Weights of a small GPT-style language model, trained from scratch on English Wikipedia: 765M tokens, 5835 steps.
MLP neurons of a small language model. Each row is named by its layer, matrix (up: input weights) and neuron, and shows model dimensions 0-191. Each number is 500 + 40 x the weight over its row's rms, rounded and kept within 0 to 999. Numbers have three digits each.
Before each neuron's rows, "fires on" lists the tokens most often at its 100 highest values on Wikipedia text that the model never trained on.

fires on: "-", " and", ")"
L7.up221:547514548498523522526521542492443461484436528565494607488548575465509500550449470489532462501549511484444507409443556474496487540442456470412452514514501534457494558504522552466455463496560526544500472523436530525546502512420491533574507526459490478526514527488543501429477547420559524555531435526508402493484500492490474484464483534471585431485500459472467525483513526530539515517496497489523461510524540549481457407493506484508522515507472538479569498545472491482476492473522518560541446452479409535462442509484523535496594478470451530568412463588471438508477481491535533464

fires on: ",", " where", " which", " well", " |"
L6.up752:533525472492490501453475504478469470513523457454552497510458493527370455446535486506477570474514452529428536498544484482503496486544592489467568522530512493526546541555480550516524522477536519594495529500475473421557493522578447444473479473536582514544558533507498440505470486464538525501535513499484468518526540537502442545447389537541472506588535530495525493489540541440485520518545461525515505465507476481534441477530429517460460507491577512507475430439513555404624489533491556510525542482509470485527455499511507545511437530537480529603461560454454459506503464508494513510

fires on: " ", "{", ":", " A", " So"
L10.up746:486579440528531480486547537522565531415453443533533526396558594511495506556494482444430503489457489494485486446559534432455482458522495514542579557471495541532467522479464504505502509545520514551546466460538507500490550513516490443516532536412525486572491521494458550472442550501567526507532447489581507478545509556529489521578486568502480463484488519533492499492474452463505501524545497480534489531494534526474445448550505548504508532459551493424529533588492482530487505438520531476475582495572420454469524527469422429426519585472502511494503497515535477537460547516511448443

fires on: ",", " was", " of", " November", " is"
L10.up210:571492523539503487459434489516469519518516517526523535487449429543407471515496540442512551489485446518455470490481449496505507541564500482528550522574460538452489523513476511474575591529458514476463553489532462469613515535530531520523497520452482482512521482492567553464491465525484448540537421529503519455479529551511589431440470488497545502466500485498542523431575481482513462600438451592430440456567507533433523474476448506554488490500506465454469530601518445480506470525566516465489538511573489491489465469515526491544510513454480474454528575513522474495472439529525429530

fires on: "er", "ing", ";", ")", "e", "ed"
L10.up289:511514565438460541552537529422450484450488481492557510513551503483449454495574428475559463457522574573501501526482475543458476487478427505427526499504506453543499602514522531543497486500455523527509503485465561559544505466488497439480463485383425544475378467589555544460525518522517498483524460501473481437545490500523518424487494540539453482483496497456432486468500540529492447468471505551464542503515529548417465509460496542507459527519564543470510471413456498497485545460461514521509505534505475505508446466471466512564488462422434505502515452501429460579456509511487496471

fires on: "m", " of", " |", " in", "is", "l"
L8.up659:557425510569501476481555515496456554548537487489494393551460518527573548427545498451543556531474511448473467496525553504515452491509498469442503515474514480547507559571444507495420490515476495444567570412453488451432486493481535460487535488558485476471497550497541475445567537458442487561507485503479545531466466561498482469546458501500504474527449460506513530459567494498471533441480539452481408486433515468463520449546493512492494442465496464584468462509494443527522499431516472467607520489554515564520447496490506492576539440484474545503544504462564480511464543547533513542

fires on: "/", "m", " age", " man", " was", "f"
L3.up71:486498467531508445472501531539546526557529498513471473456465505481473511490560553501455453526533439500524524481566500511501517459490387539498578550543401450548528523540505496454462514444464491559527584494493550524498532530534510476563462490496501386462497527489477581507511505459454581484515472466583467551471472503479455474442493455543537491564478474527477519460506460506458408511508541496487509401466540512461498501437458575550545450557435481589542516475450431471507488469431495472522479459501504469521522493496558495518556473558495478482497476477509573507517566476535552414

fires on: ":", " at", " the", " in"
L3.up476:492456470539465435553473517511462485520526509513583372482467487448504518516558487466457543575426568593456467470442534446580536517482562541535490499521482554479488573464474439499445551459564468536471486438511523545462484510531508474495525513519514511531480451499449525493506566456510519471437462521493518576482570461461470474483481485464538514522506494435497470515480454461541483523563547488531461603562438484488481478594561561528535546507544482508508471436493569486558559461464517456420486461526446505528465482521535517505493537517458554507538481497489491531446526532571508522

fires on: " to", " of", "H", "ro", "ed"
L6.up105:506486404536447513465485481519474498512589479491476439473515480476443501470536446491507504507505535518452545510465525522420517549592508482527469559474524530481485538523564569436472507568557551511428538536505520600519448550545434559486391470524465556448517490419408465548501432590556502497452552535440472472544494502519465488495513493489548474504441478502523456513516499452429535483505481457496514519508469507498486549502409479545497443504518519471459434553491500452476493494525533482528511571516466448586516479499505504513531561578503578511520456510499528554501537463525546505

fires on: "1", "s", "k", "d", "g"
L6.up92:514505464473515483503498499480455520483485534516602494442515506533464453489493504518495522568492531555537518561435504471515527522516470495533446471530559457449475529445547481494524549503509529509500502511436459511535512438509495572450568480484425572441475505478504559518533539573430480497542515438532483469516518406468410512501538497412510445502504540509466521495494488499528488592529489500478479524512566405531501416508521408527475566457501491527486538531543542449503494600570488534554502523434523488484446549408452518517508522519417504524503461443526467498496556514485479617

fires on: " in", "s", "es", " now", "lla"
L6.up229:511428511548506506489562530473503457560528504413509410505489470479471476470479507504486494473475517519491509519424514567520536509461542442573519482539439550483544548474567486549527546533515433542420534543500476486468510495507526474475562457524539537420545389459548434512508480437568603511509471499510509517488549534521464484499433568500464449529523501497503500480474505421493533483549485455451543448503551494591474549455481448551469510475509572494512511446480521523550496440431513439508491472459445537509439455439486536570500444558533522531492518454555539528530458433478514501

fires on: "er", "y", "en", "and", "or", "as"
L8.up326:537527515474473487482579478528511474432502435424513529489504493493540536473409485524536526463509572485462521578503560461492482479545526592508509445544536538415453541528513417532429482492570441498466471456471535543489523467486465504451452449489462500545424547545489573417486571538513437534522495536443538546495536568514476481523533532460472506541519526497459519458517483397497473486543507522439482496508487505475515485526454528535552489466476486536495492454483463450570537494512555451509491556506549578556492467477453511482613444434490519485472407507459547494545520491507460499

fires on: " ", "-", "0"
L8.up554:482443483448491537472462520515507533458553542507534520470486560523494552500442533544441451515498480614534495584500493531486507490534522471419429484424523542550489596488503526477489520471573489415475429455516461495488454491584486488503477529482517505517590498484472471447496555497446489502475434496513478452548533481433555508487452467521505443527485569475516452539461459507481559518492464496497471445513512494511503445461537519494543542428450583536476534611522506417530525579465463519462499440520572502489567479507479505544529510480524481465511420549595523444524503466507511471

fires on: "-", "ing", " Te", "ven"
L3.up346:490478521521504608554479547451530486506514462494501451561535521477526433562435529506509475587536507417450458501499534514495475429552483491474512492474472541500523497563511522490489521508544475414492545584456438490518442539471469440530425557496537512534573473483487483443488598476538512554563526478448448466560456503522484478526461556447543484494579532542493529471528459512489535434530442566472543441472562483525458475453464548518492516521383497530464528515496480541470511483416462502481542501466480458477448533496507455577513532437529507498434579533503518509511437497477514495

fires on: " |", ":", "ter", "p", " per", "un"
L8.up261:449558527508438409501577572483473526441553520511500510461570466479489535552432518444510519527485537477510445564558457483490496487487515507473484518529497522473465591607555459569460504513433507504484513442517475543516500451532472493580544553518500474475495479505470508448438469536526419538475510563481504421574477459498503475495492475526509492493453474546564464520459516517575553477504518468479522489462476453543466470543499530467467448511589471531463491436482410487464518472559468477563541538484478473541506495471577512474481510416575412520452452520517493462552449444495520523

fires on: " (", " ", "-", ":", "born", " in"
L6.up367:498535479457524540521394504524500535542456506452495444475542448486516515440453476492475457466423457552524490527560408486555442479587436517438419590506513557505510564461485524487543517524533514514522518484500529441485526520497472500478540522553513436553539465535520537496513599525457485491449443497536514521497539529439473532499504459482535540494550583518511455467524516560520465561601447510446455438510533474492507488571573454540540446431472523494514465493509536515464498498509516500527453529567445481485539513551436501547459491431508526486545439474549501540482558496471423465

fires on: ".", ";", "er", " You", "ance", "ly"
L3.up40:452478512527476443503611491500536506415458504483524561552534449485506522537586420476466513467468555496555455587548544468468539470465466454417437441476523499547512565457506442503544555486525561503438483549516462517537506428532517516463507524506499497514467447418465475462537501481496489513504534456496528496511534530507460492577478554493523527498546470504472452546465467458413554471496565494542604428483581543481514540490558507546479467507564501447484513510557479493470493468568505480539524498497497506491464540515509514430495496480459450510408593476488478473516516540489435568

fires on: " of", ","
L9.up661:475532532561556462448520511502515456400474565514444513475469540460445460486542486507536469497495524450544484534462517486481440477549495513537489473500464448500436518558496535507440551493569492568418454479516500501536499513481448474512445502512502575527531423559485523474494479571577456477445582508492538481527541434479513510490489564473480506532424504464480508430557522466440581530478461426476570532533518540496503486530544448551458544459522533542524429516447466525510534448562521526510464580501499473578427458499567508486503465473400516523553472474529562532460500470525461511

fires on: " season", " =", "berg", " round"
L3.up246:491518566554540483557459506594481493532657539456500476513481478481437456503495540531465519531550498479497436466439448457431465541418501528483515551475480508487586547490518496495523501509527520523435527559521467526515472526501462473535505442509595458522456412531495482469568498412512446516501453482472532497514528543479548507478495523493450467537500467429464514594527425490571517500510469466493409549502522469496546495519511526534453505484574517534527469540424462497504482503493513441464469507438551480438499469492463478492539546493519521468500515470485484498534567450546468616

fires on: "s", "ing", "in", "nd", " in", " use"
L6.up200:509446470481545499522513531537570512455487540514487450573600457533515448521503528433451546514487594517458462544496543487461519434466490535493498452464499486430440547574582507459585510508492495572439453591508455548494503463529472507542483500522554467477450549534520434520447459515503529489499466529593468516438457562464517480486532514456457512569528514467433496451523533449466534431534442501507461477528548486568497533504502427487549534464499473484435532456494524475488516492500484478523541521449479544541452457481511504529478514510493529562581452522443487511508475512455608432

fires on: " |", ":", "nes"
L11.up684:519568473489431481540482559516452512514557550534485463433529435481489593505456542515577481513523523523469412560476458588528508463509517477569515514494593408484513512492467414551512517462458491465466542508478530538434475540380450487501487475547568537483565436486476478496487529503569497496506472509534539467517491490492468406539453462479519487498454501462494495475510512583416534552552471436453500468503506430523462474467572492509491507497485484518562497484488501557536477514495534576495502521448530501590472545557430513537529480436578510523509513545522476517496484453530498478

fires on: " B", ",", " most", "op", "-", " more"
L7.up728:537512479494574494490498465420511447461532510520519549536520481534466529494479564483462527549414472447504520542509530534509499449462484490493536494496492576485536494530443479575481535489545532480515436488498557456498473522457494455454421547526510499456469522495404484505411530394536469434465431553540518503514534489471527501470493544586494548516475458503536478465496519410477496506464519501392543528454447484594452465543490522528470474436560527481513534517544457487517508445528495449591465516554512494433542426507440512518462526512434492537436550536500552478521475571524504562

fires on: " |", " ", " of", ":", " to"
L10.up330:525352472540549403455494470535546498559546510506556453482464485470528561533441409415539527479495520490453460460448508462500554513544479531460516551488469493451520552522452478438491517474511436454524513417445531446505486584420549484527550495431506460473508445473445461506481480492487474469486474535519508418528476487482482538488480470465510505507519490452493578463545526496498547532439492512449456462418551497527477475515568572515520463498531509463491525519459473478538556405500506475530489449477518528530538481499493491543521424492496465492518503500519468505499478470593496382

fires on: ",", "s", " The", "The", "other", " the"
L7.up354:489472528568471524485608450490462524534512489462476489501529492524470531501498539504430496530520500505435533504473470454539524537550526521496597474461514553548550531563505487531482537464544533538510477541505470420392470453526511484478535485538496554568499449502534530492474489521542547463520524488449499521499520451475424490553437532508487501522491447527632483385459527491526473553500454486382508513496504461467559550433559467534464553556480532434494520543494488521537497443503454456518529487512504485489419453420546599495505534547470533518460552508496525431455506523462492492

fires on: " the", " in", ",", " of", " a"
L9.up188:540478538579537520476513480580534452449539530525535445483562546494525456555499468471435494456416505531516568502562534517495477528587546546477522481439442442542521553459510505454535549520449476444504504514529522514495506494493539445502458532466527493473597514463529412529471527488484518514542539512507583440452558544447488484529537483475481433506467486502473581487482540444494478488462578408493495481477466434515472636503489527569514456480547575427496491500438440486506537492449570511538481448495495510508532534467448493508520459516491516526521457486464524534469520486510406497

fires on: "-", " with", "rap", "ra", "with", " Al"
L7.up448:539530539485450491545461505447504479501529555568567482466521522487555599493432504458550479566542478456459468493418551517505547517552499503594556491514498578539509463456499576463506505504496495508467462537496486537494511495500443481512498475552480535504534517503546517528532551505455571527460466539484492533414513530459493505458533486426515523408548546492593550450513465460492518537537480545480465451441461566484410472473549521502556470500417483557484515519493517509528485491487528569554438470489553503532483430452500513464521447562460514510407488478545496526542462489449463400

fires on: " of", "-", ":", " the", " at"
L3.up573:503549434516526489509516510564469480486566510441518414477468522487509515489506534513565488513483646515489534479503470529557524556518547539421500515480536536463433472561469503482420527472453487522501500495458494370477551488503523507490448495566508500487497475500516462579477518516510519455460555563452465524466550471520515457505448542451470431523508476489499503556538501504496524510546497422505545489549535539559450511477537505546475477522507505475497588417494540511461504466435471573388519576482443481508455478484561485484426551474533546455486394513555541489479482481471507513

fires on: "s", "ol", "8", "on", "et", "5"
L6.up702:469493498486476482455605515425488463456509511483444511497478468500514488533437539461499481474486507397514500512534541488480501545490543477448467478515487492524494496552442504570508482504446484511504503534435482565488490538529457490425482408504491463525495413567422485490504616505502540544533442548586467602448542476477494466515440478525438469530477493608520443480485456523506419504584454517504513538495591517522523510563517419487552466525497533481544543567461488477584520525507470481493473438465507590482462510502566489513503499500522492482435521506457499489557539532510458533

fires on: "s", " ", " his", " an", " a", " their"
L8.up519:541521558580499507530542562538531442482457494515507509505396480483541515470473525467517510531449487475463532594466482482541503533529490506461513548570627511454488501515509511474467481529489447553577439517520481464519519454550492507472542500552515517542498504578509478498477495559492546480598546538526493484475520532441457543468507505471500468501521445554524475439459519486429470549522532447492566513495485479546508522444532512518505520539481507484430514555497436544575537453464441434471478448442407419576475420554555508513539520504470496501469466453563407477495502463538474456

fires on: ":", " |", ";"
L10.up116:486559507490473486485514554461430454501546492457513487485504513441484528497504474617505490491526525484541520594527507570513542511460521525425532528483528494476535478537513371568525472501443528387490551636484533462527504437462459457531526503547485489529530467534509536492483547465517513494441527508506524439475534472496498443497453488561519487506511528471541458517467543512509468537539526455549546487472486622469535555458529511440442511548487464469491572472547419459491476539573574505523539500517451396524532498484495524449498466492494539520469518471490474555540501550542467466

fires on: " of", " (", " season", "h", " city", "-"
L6.up757:480437557523554564464435600552472495455419429575536511509519521407486508457493516488534468480508530473540554519442494480491479470489494491452499528529499600535499559490540521484451538522483452490446467542504463492469487457517369471519482603470538515448508455463510497502506453519441523461517411506453462484554519495479555385416450489460472486467469510504520489501514535497541455534489464505520476482529475453532493534515482444523542545450496506538523492474480462532572514478578496513485492497567560472577508529546476557521522482466521501570475416502508505490518554554517572465

fires on: " ", "e", "k", "wi"
L9.up564:542475540457536480489522481540513493403537530460495549507495507560462464500423510529487433560489494571467534525539401537478513498517455501484510569513505534414569490562469516469491562450512477456429520455511474428573468457553529595517467448451525482513461469523461507517473526478538427496494517444461532534515530556489565518447469485504507484526513563533508434551487468518498446512445483525450470567550394491473483503511500455517528568491496451495504489486522601445489524499462524535444521508457574459500531507550428560434549543478439525509460528494498542494531429453455524509

fires on: "s", "tern", "d", "n", "z", " /"
L7.up551:497556510488440558516491512517534499517520473446507470456510530465486457425531480495483512570495451579505486528465452486537555479522509562520498492483432514507522552460477548540510489542475487509573573520461469546505512527574531513497494484471433503561560518524533537420538575564518556480460492452570573470526480433495503463452505535532479490478471586538504424494488476495499475521457512502493452485523458383480483488493476494521465440451443482514540482429485487466513505513548463560604481410423443583463548548525521537467456468533457515466519514520502479457560613457479523521

fires on: "s", " most", " best", " rest", "t"
L7.up490:481488500482445542477453515454428529558508489539467537572504492542537499550520525540523492525543468559571447484460468472485478467500508493495534537370553547568468498541490517480482520510498499517494494496502484572488479528455455503526401462500487455469475466524476490529434553464430481501522518406491520500466546516455523561492464472508465526505522476586511463467472498376498563451495432491534468459594494569496487511503498509540484554570531556527474523572516505478529555555511559466499488478533505499392497501474456548481467436454554435527522503553451501587477543475495484413

fires on: "==", ":", " ==", "===", "."
L6.up349:523561528481483551464489596464463509505479418474531432501440497491506450528543435547514405502418509513482497478475504532502520513465531583443435496527486526483456502511524470484476533438494479483506531528539532486505480441498490537502435513522437549470541492555492494435513566498525502484443498493478514485469436507461539449557460471505523498504454513565526556521527468471560463525527531580513548504474464480440535537431391579518469545602526493515557512504513516489441460506543522522487553429551547421564445515532503484538565541516539490516449490504558490504473416482415530561

fires on: "d", "ed", "gen", "der"
L3.up332:498510487434472460530413513501536474495489479491489471491539522554536517479501493451519408530452496528578548437467465544558483467514563554523481482577482510473595461599500513553505495443528542457519489470532545479455502515496524500543512477520465511518498511632486488519531553449493535510551478508455545488499456481515455512524441538494512479463510549478480592422564472533566478481559499536545463527446465434465484453399477482488531495499502484508416497500496440481527471473497478501564526536549578557561478503509465536570578501485501417500508499545458447503588471526509441466

fires on: " as", " newly", "0", " the", ":", " for"
L10.up622:475507519565572524495512557495421463508519435501506508489524533435536411500445510475470512465549475578525509514474526440524486455603476414502562590471547441475541574509484442539457527510509497433451514523614513469556498446501510480511509490541441443563477503498542555550448489574500555505430529506556450500522501471515494524475477503545515545503417475536461529444494478526498529511482519436451517487540460511394477516475515556484543493527453540450509489526508512461517533554494598596445422517479490466548518508537506484476461455474538458492484509535536525468513480527470523515

fires on: "er", " Vel", "or", "ir", "w", "ar"
L3.up752:509510396545453508422527538506510553439497457472501531476495548476556570435520495445555460524496578489535545514525486463509492491555449503546494453595541574426475467491525463515486467527495519532446555527494521440439521507521561526515473529508381518516427565613531480477500525516495516434539504484534494553489501587512519458463507569465484439413527525501532486465524499453483471474487505477505476509438444500478445452495531529502520477477448443537462467521479455467500479559472493527567515490460470507438504547478495571483538372516474491477479536564513544496519553520528489526

fires on: "s", "0", " |", "ta", " its", "cer"
L7.up21:564484459518446520552586552476448554479493500460489552529484464505532491503501511418501534503429514492507507573461538477526491511444476447496482445481552456520413535494476498524485549460518517506493491568522514483556526510482381518456542566508558477484496518449477530488435492521542534475557536496578515487427476536504534602506525487506497432474499535448562489469439461490479517518524502448535576474512554502522503527499598553508404488561474526496461469504456518426562513517518488391496570542480486504510520413499460495475570527535476498494501496508540458510526462383530464495

fires on: "2", "1", "al"
L6.up465:430560500521573490523511492482492527450581497505511540504608509512535617552518502445407574411406492586533462467481547454555539485454499518525449513465488528525502464451474479518434448549512467507513535456460486506460484485505480450516536522447482488432489574482487443490421464441529496537480521505551548472552493536539494521493453539527505432508488562481538488486467532498488553473525465494469510499535553583495486426527519524442560531496491435491520521560421507468552553585492535471497504485461476481487515457554480471502448529446458486417487497505514438517529558528498489518

fires on: "s", "lin", "d"
L8.up470:418465515459544502524477492572512493497482517522528516495469480526542514500601498458493479548526492493475492501525441524547538557488527532496494448523506542474474484515501472534493524525532496535481495462462496478553478427498568568439535467568467501440496582599520501553539458604454438572470509546573538473509427516490539453426560505475443536477439529491457443519507431518463450569453431511512501497493510446492441497590483557458431537550559483546517560511527495507504480598486479493552474511518480521478545492451490466492481384448509484533566535469444510489485467469499508540

fires on: "d", "c", "p", "m", "f", "k"
L3.up490:451498508535527422437555541600493560439514476593510540490576506565502552501556510453492521479504503520496436518454484516462469528542494493504484544453500524506518483472518540509463551484494467465580491531460507528490515539610474477509475463532499598477524513514500482532455520513433545504482490486525565502462489537461453479501515519466441452541444477497530463536515530525447439474442507492518504467476437448525519493413467563473526520451474509590540526541534474435557515484455447419483476476506525525434571519520543451495533499519366501530555415495488436561516507455494549481

fires on: "ir", "us", "z", "e", "ol", "ish"
L3.up30:422519460488472509495540516443625447465508551418506493477483508451469595518519494418443509461456548442511527505480472483485507458543549450553462506535550501465543498509541472432507577568485499511525480437483532482505508522551506511625534549472453456470516506523491446503475512471540494539512473485515510552480486461524521487530433509521477489569559572507486519534542488454404501523520494530462425555445466544514471490513535442536542568536457499479455533542484530465529498423537435540538553447453437441493567496426466458516553434573488494468489526521504511506531509493503486462

fires on: "t", "s", "d", "h", "k"
L6.up680:518497533465496490484547569476533529543442532548465574467444492512529526520533449496450438517485467487553437531524457439512462553458487537512560582504527525526445520497481520462536463513540504475512504609446424484524504494520451532525472404525447516475499557533445446564466509534485431478454470449422465544523518481439448534465478454440544478518498567574524495487511462491430547537480564534465451440553477569518473475441478559535449472471502528507500477522504559528534513472461539509482511417578472493478565500476584522496446504498518448530504440514562467521531544543455457508

fires on: "0", "s", " |", " after", "2", " to"
L7.up30:507511501457456505518533609529459516505531497498491484501570416475413507610502511493511548532474476522541422550407514526510485475524503508511459479422470514523476507603542502520495605407467480430495470491510474555519563524483504517546467470446527479515563485502421529487521486528488533513510464534540552473502494503519508499464528480515474515523498514564529449520557393478480557448515517509506414434491500488503525469524478538531516517429524548407496522547469539447444495552500471583491472555473526549449447515533495504493527463487469571500587462445500464495556464501474430477

fires on: " was", " is", " ", " were"
L11.up496:478486450517527514476497439464526507517462450471515519493560455513448492565465511512477442502583511536481523579429506547495530566514476537545489575482426498459593461586421547492499595563545521460497533509502420476537501539487470475571517411538606464509508501483449523538520491399483542492491422538456446406572499528471519468437487545554542474491483498490531453498524477486471516493522491492505492463466465472472560564508512481468474457478509486479518509533478492544497546466566432464505496572479467512533493508536565476514628540526482510436511514532510504449511482535513499501

fires on: "The", " and", "y", " the", " |", "k"
L3.up544:490506535432442475525593519501473487550441489475488508441542577481505447481469389515423418459445522474470494517516508573520489451582504546477471444455491592511550499514426447494498488513517521498509534555535460479500489503568475531468552467549511469472493519430487438506508524460503565473462524467480552478485484553484493450473541485510500483508495497489529526451507469524537471511505603477521455561505511542514525553479556501484473527473437569487516547438554460547534516484526427528515533484476433449538575550535568429627466485481450467508503429517467495483482513541503459452

fires on: "w", "f", "g", "-", " ", "t"
L8.up357:504514492531550517479504554571539541512477519463484479560471508557525440492447486497503492590563472526547525451468483520495498516516519442454450496508558569428534528484465503488591518476538494533512564469481470487444464519502495556490508507488497573464520550491522412463440446499525427524488505469506472420447518480459429487500517530512607485453483464498416542524463475511454504539450460465435578533472523577492468545492553505452494551502463488496549517573530601496483459475505513484521547528382534487403458457508505511475557488461528521496441501497465415545505466548458508526

fires on: "ch", " the", "e", " that", "s"
L8.up629:515512465555541485488569560512531527556457413588496559581532486501457484443445499537384446492501530499515475523486479501555538511531489493521438549488558553508505493452473515444517485545466553494555473508482499613489475475465505503528472477493529525515546490591445497470463459450512504522478480503437511452456535478447538528450435443527494550555561531488512491515466497482499550473571501529457419465507427457513478465483500469531448541460514512543555499473453415497458535510462518467475554481490508485448484578469503533493499428488494494527487416508611544469529582547480447495

fires on: " which", " newly", " that", "w", " as"
L8.up697:491488541557540516469532507587461474469528455463488503575438508510448503432481430538449543526479495478534582506484516483456466543575478479501522556511476481510512516526404535486481460494529487508527562490513490586470489505451585568525578529459509507542500513550434483487528464500497504514455493466575474511554559536462419464482391500578529532569472481490474449489514424462494468552493474435385493447523526477466537523516512491555493534530480550535443530542502440525484556468467552485498530512477512469520487620495499502514456431440507459459524519499537482491483477507544419492

fires on: " of", ":", " son", " and", " named"
L7.up552:518520425492520466503468545523451474549476563503479493455578533517529487522465516513524477499452444534533519464471435465488578455569448517470450558471547451441494528481508477406413533518528507476513470482475494511519536493484496559479456442542547528494525487523517592544482509537547461462436513498537571581551522605450503553498402472567471489509528512503501498486512455539477474480506460549521538407496490483485526524528452469520568470549497402501455496552494504431487443600518532509490510540524444500513515501444496454509533480523469553529498429554539513557464500570479424464

fires on: "s", "es", "ate"
L7.up738:508466536516495484523609541524498486469593504486473407483450485462489512568484539476451486517445537509472537526452524495466520516457505537490446454523564480501482595514510508466545464488466497541474507558532477475528513458530461443474488500511547531456457474480442442540467504531572550462458512490537578571395527527461472562448450571491440462487547478473504479506516518459478494505500522467503558543548530498518489522475525489512526514478486459431494463512437569491576551483504493413479485516415456518576476445433538474483524592537477560533490467511499540496502497477393597471

fires on: " is", ":", " ", " un", " was", " and"
L10.up478:435505420522454505485494499387552503511520512479493514433537469542533487511458496509518536504461492547502494451448482503444500631564556506476556503532475438469557518539546457484533490497517521472469508511522510517511472512480435491482506502469415477540583479606508481487489471570538509446506561458504531487592413590498506456482415475582604506480503580541498485557472450552558526528514496480476551556529492523510563492474490509445482507588471408476483514543511493513537496500549543504530524548466525534513506454460511450483504480496485577471501511521437559525489532465502515513

fires on: ",", "2", ":", " of", " football"
L6.up732:530460529532501496526502496523455474465466466496557511461511510454516560561547430493512505418416518502564491531574534425526495556488501486526450465494526576491522415519480540515526564540481539504442504477419480508495484397479522434561464526518484510464518518564473530537540526509474534480480449518488542457548471480449534493439507517415525486502570482526531501478448538482561546455542445406463559463488416491491486567492467484530508513465496478453511476520468459442493508466539496438587552439529493480559524528477573591526563510448435507444534513512491513527497484573470508437

fires on: "s", "0", " and", " forces"
L6.up223:519521497496492519541546514490464557534430498529496558420523499505505476534509538513480534475499530467503434532527531477495502500495540416448527513478482460514536538460403527512507472477524582493566457491535611482465522483515456507491404513403460436469583584475478436522436536508568493515578464445471570479506504556489508543499525577556543513540496508492566520470454435516483519525508517501522473555510513518549449473529482500506428491506595463480447505474526527578532561467490477453443510501430439516483437513480526507511520497520475502540458517574410474561464552460496556488

fires on: " ", "2", " I"
L9.up540:519488564538495540556593480473470556426513508539531538452513506476510521483534489469537541444484488516606488530438518429504474558473501471495466466437481534520503461461537514513496502460490552537500489496523450450499416480491463460535442553471490504506554515511493470392531488535513495513515480499451480530480528568488496526485504516579607523490543548562462474400497427487386517514555532562513454557500481493471521444519516562481529515528453392491474551555478551500505490568421511450507485510444606555508433524492437488496479470525498489496499495496553487444485458457490476489

fires on: "i", " of", "le", "ot", "il"
L6.up59:484569564497516421467599557560509469502519567448470470468566541573538451503506472522458468479456521540557468460490464593545488502531519511464552491458510478514503614502502465429418547503495489526446534431514447514462540446478548539490448454503463487485508563473500481572491432567452488453462562479473488459550601486519441500493494494471549460473482530531469462451504548517463572485503516488451466498477465475513563525509498524485410454482473475519505423434488502492522532485453548483478462569568515527542504507525485605469546540457473530535533520482444524514477480512507491506

fires on: " ", ":", "-", "ár", "0"
L7.up320:529538579518554465496536558575514461495470461553466557448470507473515518527490467436492480522438493465544508504520548472486432443525477543398537423562450486543436529490481460497498465547514512487581401500515515485494575445446504521436559500553511470467536534418533559459441491558544558390528496544435457483522470529517460472485471534492537498498463549486582508494488522481508499481534460480442473439474498468556472498485481554515525455491574576461489460487520495485546486474379503544463503504599574458490496535498461525511531511486505483485550518499540522500443497507525497495

fires on: ",", " it"
L9.up60:541451532460525510539457518513477443505487538514468515516414493393432451474515558373489509516472518408497519526507460449516561437546547515516553505539518508562462517508461522464497464461578487573479433527516523549537554531554485480382456444534498467492508565528460495490497524514546517458561501530603484484507476528495470557521496521542411508483518472461479501456490578430516552513446559460497535560460478460554522480546525538456460542477499543494457493459492468552475548489495554523451505458515517519497520555527506494508507462508490507511403476522433552548474477471438506535